From a checkpoint of a small transformer trained on Wikipedia: vocabulary 2048, tied embeddings.
MLP neurons of a small language model. Each row is named by its layer, matrix (up: input weights) and neuron, and shows model dimensions 0-95. Each number is 128 + 32 x the weight over its row's rms, rounded and kept within 0 to 255. Numbers have three digits each.
After each neuron's rows, "fires on" lists the tokens most often at its 100 highest values on Wikipedia text that the model never trained on. A number after a token or word is its count.

L4.up841:132137126138155129137171137067149131128119108129108084130135133134128084151092124102122114112191075149177072149133155105155143102160126139063108092143166108169163169124165160082200107082147150190140103112129115127120080101131126146124145052199132152119114209118132122149152094178106131129
fires on: "li" 18, "min" 10, "ic" 8, "ru" 7, "port" 6, "ip" 6

L9.up527:155132126103110138147050142143148146118137118182126172144161215094167106198064153100101136116204124164087135076136111105162146136123112126102126157120188151148109146184100093180162114156141128076069101099168162086130109099123084174134137084178133126149134047131165186086110078153139100155
fires on: " |" 100

L9.up152:110152088135081129114135056142120103157129123110147109059137089190136151113131134173138149155084124111116189124148136135142152072152115126175100100138121167126193058103130143173111132149064158116162144158113160051113159171205129121200084120136185087115110160110156115167094094176121100132
fires on: " which" 23, " that" 16, " st" 11, " c" 10, " (" 6, " co" 6

L9.up67:154173108107168070181103234122195123179140064094068170090144157109102176130075100104096123138116135143146096113130190114164103175143078116147082126088144117144180140131109060121091118133155125137140125123155164144141090078096139200129150120124192124142127068156118182147123139136162130105
fires on: " |" 25, " C" 16, "al" 15, "ger" 6, "on" 5

L4.up743:109144109145081126130083086157125136093130114196152171144192191097118080137109182049171090177129125149132125127146149130064129084078105093165152145122139103149140140163102130095163141140139158140092105116092112101100107159105113151198122117149132096145064188117136099107156203129125149178
fires on: " not" 19, "s" 19, "li" 13, " to" 9, "act" 5, "tri" 5

L9.up185:129168157133155110143111157088061102195131166110156161117098114170125136124075069159111075097105142163182117129130103151096056106093169201148156086103174104139164124125104092117090117189152092161135090206140073113173081070079127149119132127127169113087075096157155164122156098139157142128
fires on: "at" 28, "pt" 18, "t" 18, "et" 12, "it" 7, "ition" 5

L7.up135:132089192130220133104165113065106130106048162146182138152175158173086155133137084126104139168117106149176136142132094086138122125075121140163130129128105151123132117120114125123150114144084086096075122153135074084097078144168171191174098152172141161190134125162138173109138167098111163124
fires on: "und" 17, "et" 11, "ct" 7, "t" 6, "an" 5, "l" 5

L7.up632:117108153126180120139079099089139172130134118141198146121125131148117099119150119099157101126169163180076185161130152152138160128125135132176117084143157090102145173092128130113157092119119091159150100074073109106079087074147094108085156181187087019134107111106091112127125100125123142176
fires on: "x" 16, "d" 15, "k" 14, "r" 10, "al" 9, "da" 6

L9.up582:160117086120085093140114091209162119183136110169111142164101199082112075107112120088138101080110135134117133125138127090115146180141107165079129042075137172127152177172102130084131162109150106099121119070163172151069088122087112095127103097145132086149135095174156159095140124122121150176
fires on: " |" 40, " Su" 10, " Mu" 7, " 3" 5, "en" 4

L2.up460:163134145114155037104137177105178135156086153063155129139131133127216139144084115145100150109136125186189145133129182111139153089146162142158139117107132087129113149117118136144116110167200114214077137168083077047084157168127095129129141156129135135158052092078114093103161122142151160150
fires on: "t" 40, "et" 21, "pt" 9, " system" 8, "ed" 7

L9.up849:177166106110109088120098127133103118135077097127173144084113132157136123157086139164158142092073171154121191128107113138178145156131090091150121170126155173114145105199065096126127158155072120166147127127092190085082162094060080106145175144161152107165113125121223185132089119110161111104
fires on: " re" 27, "s" 16, "ed" 11, " of" 7, " (" 5, " that" 5

L7.up137:118173088154126158138149163113143147107055081162140105161140150136126098118122123133095123170163147139189145123117166125143147103155109108149195096140174128145161150139108169163130137129105172123112085136138159147115130127092193157123170104096156165124118146166115115087084116097165152127
fires on: " |" 42, " of" 23, " by" 9, " for" 7, ":" 4

L2.up710:118173164074132163170161122084138085165131133163133104132130132117090147159080108077112097110134087169085149104117090105142069144190117109146110119155121132089134154190094132131085183147119090141119091085090216135123176208160151153104214115120138134143144121126084111150147174062120101161
fires on: "re" 22, "20" 12, "ri" 6, "fe" 5, "form" 5

L3.up650:134124107162124181142123126132128063112112139108100096176168109160049166126136152108044128131164113163110194096155098097140126109160131127179123142150164196146140138085089142144142185113104093114060162119141107112072096185125166138100105099105118179125150097050096150087154166111143149132
fires on: "t" 27, " building" 12, "ot" 7, " high" 5, "und" 5, "unt" 5

L7.up822:171136132127107132084086087172127080190142128149154175095173145101142108136175153098164179136124189168102096095123192097125151188154145129123158108144081069086113187150141095129108136179090107129159103150121111115110140188127135176124096154082129124092121093119171108189106161141097181141
fires on: "c" 35, "n" 13, "ph" 12, "ni" 7, "son" 6, "," 5

L9.up54:160134187152118142113147063037119157118106138135107134027063155123148163108150114113115093102182168129146130150140129127145171123120168109118151141124144079150131149090172086113122146047064166163144094146108115084100139138103138154133181188133108112147095162093062098104156154077100093161
fires on: "da" 15, "ent" 13, "b" 10, "ly" 6, "d" 6

L9.up519:097134103085162123069108121141149154164101149175108154122135204126123128164160084077151107168104095151087187153117135158093084139100128131103143114151148086165151166100142146089114138080135186100095110092134142184133155132125094145154211092097101073186133169107132146102098132061096147145
fires on: "s" 47, "ly" 4, " w" 4

L2.up37:098208121148143079159170135132112140160098103150107108145162056122131096123158123090113120116174129143147077107111137086149123154046092106109171176120130147101165172188165075114110168138110126140160073125053122187121081071033168140143189157085159132138107138109083130119107131144159151137
fires on: ":" 47, " |" 14, "Species" 9, " of" 6, "ate" 4

L3.up770:083156108090074080151123122179159088093161176134173170127129131116089103142103209109108107165169115077115149178161133146075154142143073142133104113107078131151171061135141140151127175104092174123107119105133150122137130166130145102154117139116093122121116082106135106157137126113074127133
fires on: "." 32, "al" 15, "t" 7, "n" 5, "tan" 4, "gan" 4

L7.up758:122102059153169046106162133113105099127156075156129154095126168090107189133101174112126110127111122109143118091168164158141072135078191159073155128152124129111140077092134125146163165171183166150120144150139146112120097190166093150073114110121074108100145111082152180155153113145132068120
fires on: "le" 15, "li" 14, "ri" 14, "i" 9, "ti" 7

L7.up798:119105129106072163095116138138113117141122155145138127120142095084157091147170136154094164097102160168175103124164181122136123189137198107108120097107093114134134141137147102109129146110126140178098120106144154102155119150188114071094097109152146099074147116118165102125129119176154083117
fires on: "r" 34, "l" 10, "p" 7, "th" 6, "ph" 5, "c" 5

L9.up702:110118159185163134122054131153151147091120128071194145114161124125186170148136104123127123095129140165089109107122021116078113101161128121115131124082093094184148077150098104114137191132123169155085055129164087149171122161102126148151126088103136155130103148160124126104152147120127121099
fires on: "il" 18, "ol" 8, "l" 8, "o" 8, "ho" 7, "or" 6

L2.up822:082137006152151016149151116122123080188143112162119151121124158135112134133114141132132111104170148100094094195129135154112162174111124125125073074149093176167183133174112097167163149077118111115144109080107126138122126148153155108121092176103100149129116128108113114128160101133116158118
fires on: "land" 13, "." 13, "gan" 12, "am" 8, "ma" 5

L2.up337:114115176144131167131102178137136116122174126108122127162136172071118131107138085116142131156112109164145158134131154174195105158146191112181113132112163163100104159175126193093177114077087140140060100202133199120113153111140147081145108148121139138050146128088109132162081167075131219155
fires on: " dis" 37, " d" 15, " collect" 9, " do" 8, " st" 6, " re" 4

L9.up772:150132081076141159136083146171138157202136146060150148155105179112081112121064131103171058127129161163121132138141186068111126122087082153118130113115137101143072113157118118102122106137066133093151178134141170147116124063133076138091135145164105109119137068146080119098106089158169132078
fires on: " |" 100

L7.up326:149104069122169117115139115117162143090132143145097138121108128086044097133127133176095185085126081117147177113115132143140156220114153103106145098121072086130106091142098135159089077096130138141146140121123158123145148185082178138119110152171136130089150081115093123163149117159090134137
fires on: "d" 25, "th" 14, "und" 8, "ard" 7, " per" 6

L3.up550:132162057054050142160129143112167169112144114190128105108136146166102122132109129083165128111121206138147149124133096084172124093127144050125150129117113072074130169134146141168041133151120178139126128094142116110111124126142137116103150155103143194169081096120114172122040153130140161151
fires on: " |" 34, "it" 20, ":" 14, " it" 6

L2.up570:150127150130179167111149157156120097148098061085176119139134126116168125196135040124107092087120115079101165118121139150128126149131092173100104149158104086132150171100113199103104100083158191184070117183087149138148034130131186112162155119147132119104172110143065108103157122099133152167
fires on: "ed" 26, ":" 21, "ted" 8, "ity" 5

L3.up263:151127126176134091150066201147119110070178096126161100109130090150165133114152136156163140145160105125112158111212101150157131096096159106146082074134181088183121159180089091135190136179099124132109123173095117097124178095161101139138145150129085091104118151147129174115122128121133131210
fires on: "s" 59, "ing" 5, "ter" 5, "ton" 4, "as" 4, "ial" 4

L2.up751:091095104114140127127094175129156141168091189119179116119146151140121157174095106177194080112166202097051108124143118124113133130177141151179113094110153125098169087154066099138137111111177106105128111143102129170177140162185077120162107118117116157156135113100129102159137140104165117164
fires on: "wa" 27, " Wa" 14, " Ha" 11, "hi" 11, "at" 7

L7.up567:185107082086109061164152061146101196208129096132131155130176156113135114107105140117108106091128115088118112197123192135192188162113088134062135141108084177108154138150131096129127135123119127158123125149112144106117140177094141112155171180087138087133120157129152144096181094095127158107
fires on: "c" 32, "ed" 26, "s" 13, "d" 11

L3.up713:166131083130161102078152114159092123138101169127087088114076148169114192089153133145149115107087171173161103157099177081214170092141160156055118135146146105183120146088105051134123147098157169148118175141120067129101147085109106103127193189139121167154114103132136101111140111208112133130
fires on: "k" 19, "s" 13, "ke" 10, "ti" 9, " 0" 9, "king" 6

L3.up698:184175086160133078100151127100133157146166191171085096092132100086121109119068145118143127084158131095174088136082134122123149173121137101105139160137116167123137121129102110078131116150104090111075141143137123112129137133130124141150100210150092165130114136153173070102159098164177160112
fires on: "king" 15, "d" 15, "ive" 8, "s" 8, "ep" 7, "ative" 6

L7.up729:099118168152153114131131158058134150099185193144089190109104125097112199094102098095115078141133115101080106154139095130151050108128111177112159098145155123061114125155121138091146103113125110148117114084130127094177171141131129116116153128119194125146159068102154133141182150093166128118
fires on: "ri" 19, "re" 12, "en" 11, "n" 6, "ur" 5

L3.up343:158132116146104076125084111144102095178111175167193170107123144172086114148160153130183143100113141159157114127130119096132155099099152155131123108187135132194153131128138092141120166185164086079081179118146112144089101091077145226148167161117135179153169102165111132092150094144049125106
fires on: "k" 34, "s" 25, "i" 11, "son" 4

L7.up710:086123100148110162122092096152139069092149099147105171118088161030141115068133121157099118177164086139080112109181094122110140134129143152125155093129148149087145114137136118160091175113165091187168153103143084127149127114117154136094111087174135097133125084122159131084161110157165082092
fires on: "re" 35, "ent" 10, "le" 6, "s" 5

L3.up106:069153154068113120164121119113129103097113103117125158109163108083074081170087150070117073110107141088150174118144134100090160101089110089147086155072128116089128119155100111140123154105180061154110153161043115151096115096117117142055093116070173126151195103151126098138164142136087165162
fires on: "s" 23, "-" 21, " re" 15, "am" 11, "ur" 7, "re" 5

L4.up16:130128169113134060152123092199159128150119121153177133133105064081119073195117152158135156117100165156144159090146052087172127107101119077131131118187152088171132110166111120123113092123180084135100168137121142135126181130074101086113113128092220126136135080156092145179087115123096132129
fires on: " re" 67, "re" 13, "Re" 9, " Re" 7

L2.up253:104112115139161063053133123131139111156183104142183152091137121105145148158180186119155130115083171107168123156138147066170177092185140118072143156153064150116137186162141121145126098128162116093114141166140109161114139138142094113216080109083110086085109162111168083115106114116145092066
fires on: "v" 31, "d" 17, "ph" 11, "n" 7, "l" 6

L3.up528:100159216082104149198145170168139169116102099123137156117103119168123128159110147115119110118114152106116162125150137148083127168146181135075156210116154116127124142086126108120167093090106125136112119080165189142164084143104129107156106133132110046154164151095107103082144116166091120108
fires on: "d" 75, "st" 8, "ha" 5, "•" 4

L3.up539:148119094146218090063100078135141122162133106140105091050110171150130120131145127157156114176173073108101102137107148134138107152116166089095125091112141165087130142145166041105096127159157115163130070144152156126134103143145133107110099080147119155115120129129121086111160137161222087103
fires on: "e" 19, "re" 13, "tch" 11, "le" 9, "ine" 7, "ri" 6

L4.up437:099172143153153140104128190116166127096121084101213199137151142045115167139088097108112148141140105141095133137091159131101108138108076086187170129148122099204131095114071185122102105116136100165162102123138088121133168181156105146136120125165146106116078147123112140165119100131103080136
fires on: "ol" 17, "il" 16, "o" 13, "g" 10, "out" 10, "or" 10

L3.up890:146140151152198136100109132135150155090132164110122123106150097117129119095125118125119128148130121157103076150080095150121113094144135155103181073092107087073192125152123115096134198183101118107132065165132133090114124128109151148095139132104185145244100066194113120163159108113096142143
fires on: "ce" 22, "ct" 19, "der" 11, "ent" 8, "en" 8, "n" 6

L9.up52:166141121134147112142140153099094176152218164149085163141158177131109185096123095124141114105147153124109226114169107141143087141101093118176136136146136126205135113112160107153129062164121081109132085129175135151088153094072134122116052168105089131175086110080109145121119158107135107104
fires on: " po" 15, "ra" 13, " Pe" 9, "it" 7, " Pa" 6

L3.up454:125150164150167134137160142106122149155129099128083141162124080077110077177178094132154108167107142146147155077084083134111128160139075142164149195172103087184128108081142114150138161137106111168071103120151091123173122108083197066161136159123119106081160158137098119112098115146115142122
fires on: ":" 29, "ity" 9, "ation" 7, "tion" 6, "ment" 6, "al" 4

L9.up199:179134125178153075151132143152086191102164091144180173120097077109145112120122060170114136087033123137140111121144140124104111059120096158162137204165085094117101084148111140157110158129098151147145110120112174125119121165157038154110103146124171096186150111157165137106073115164117113128
fires on: "le" 16, " E" 16, "ure" 9, "re" 9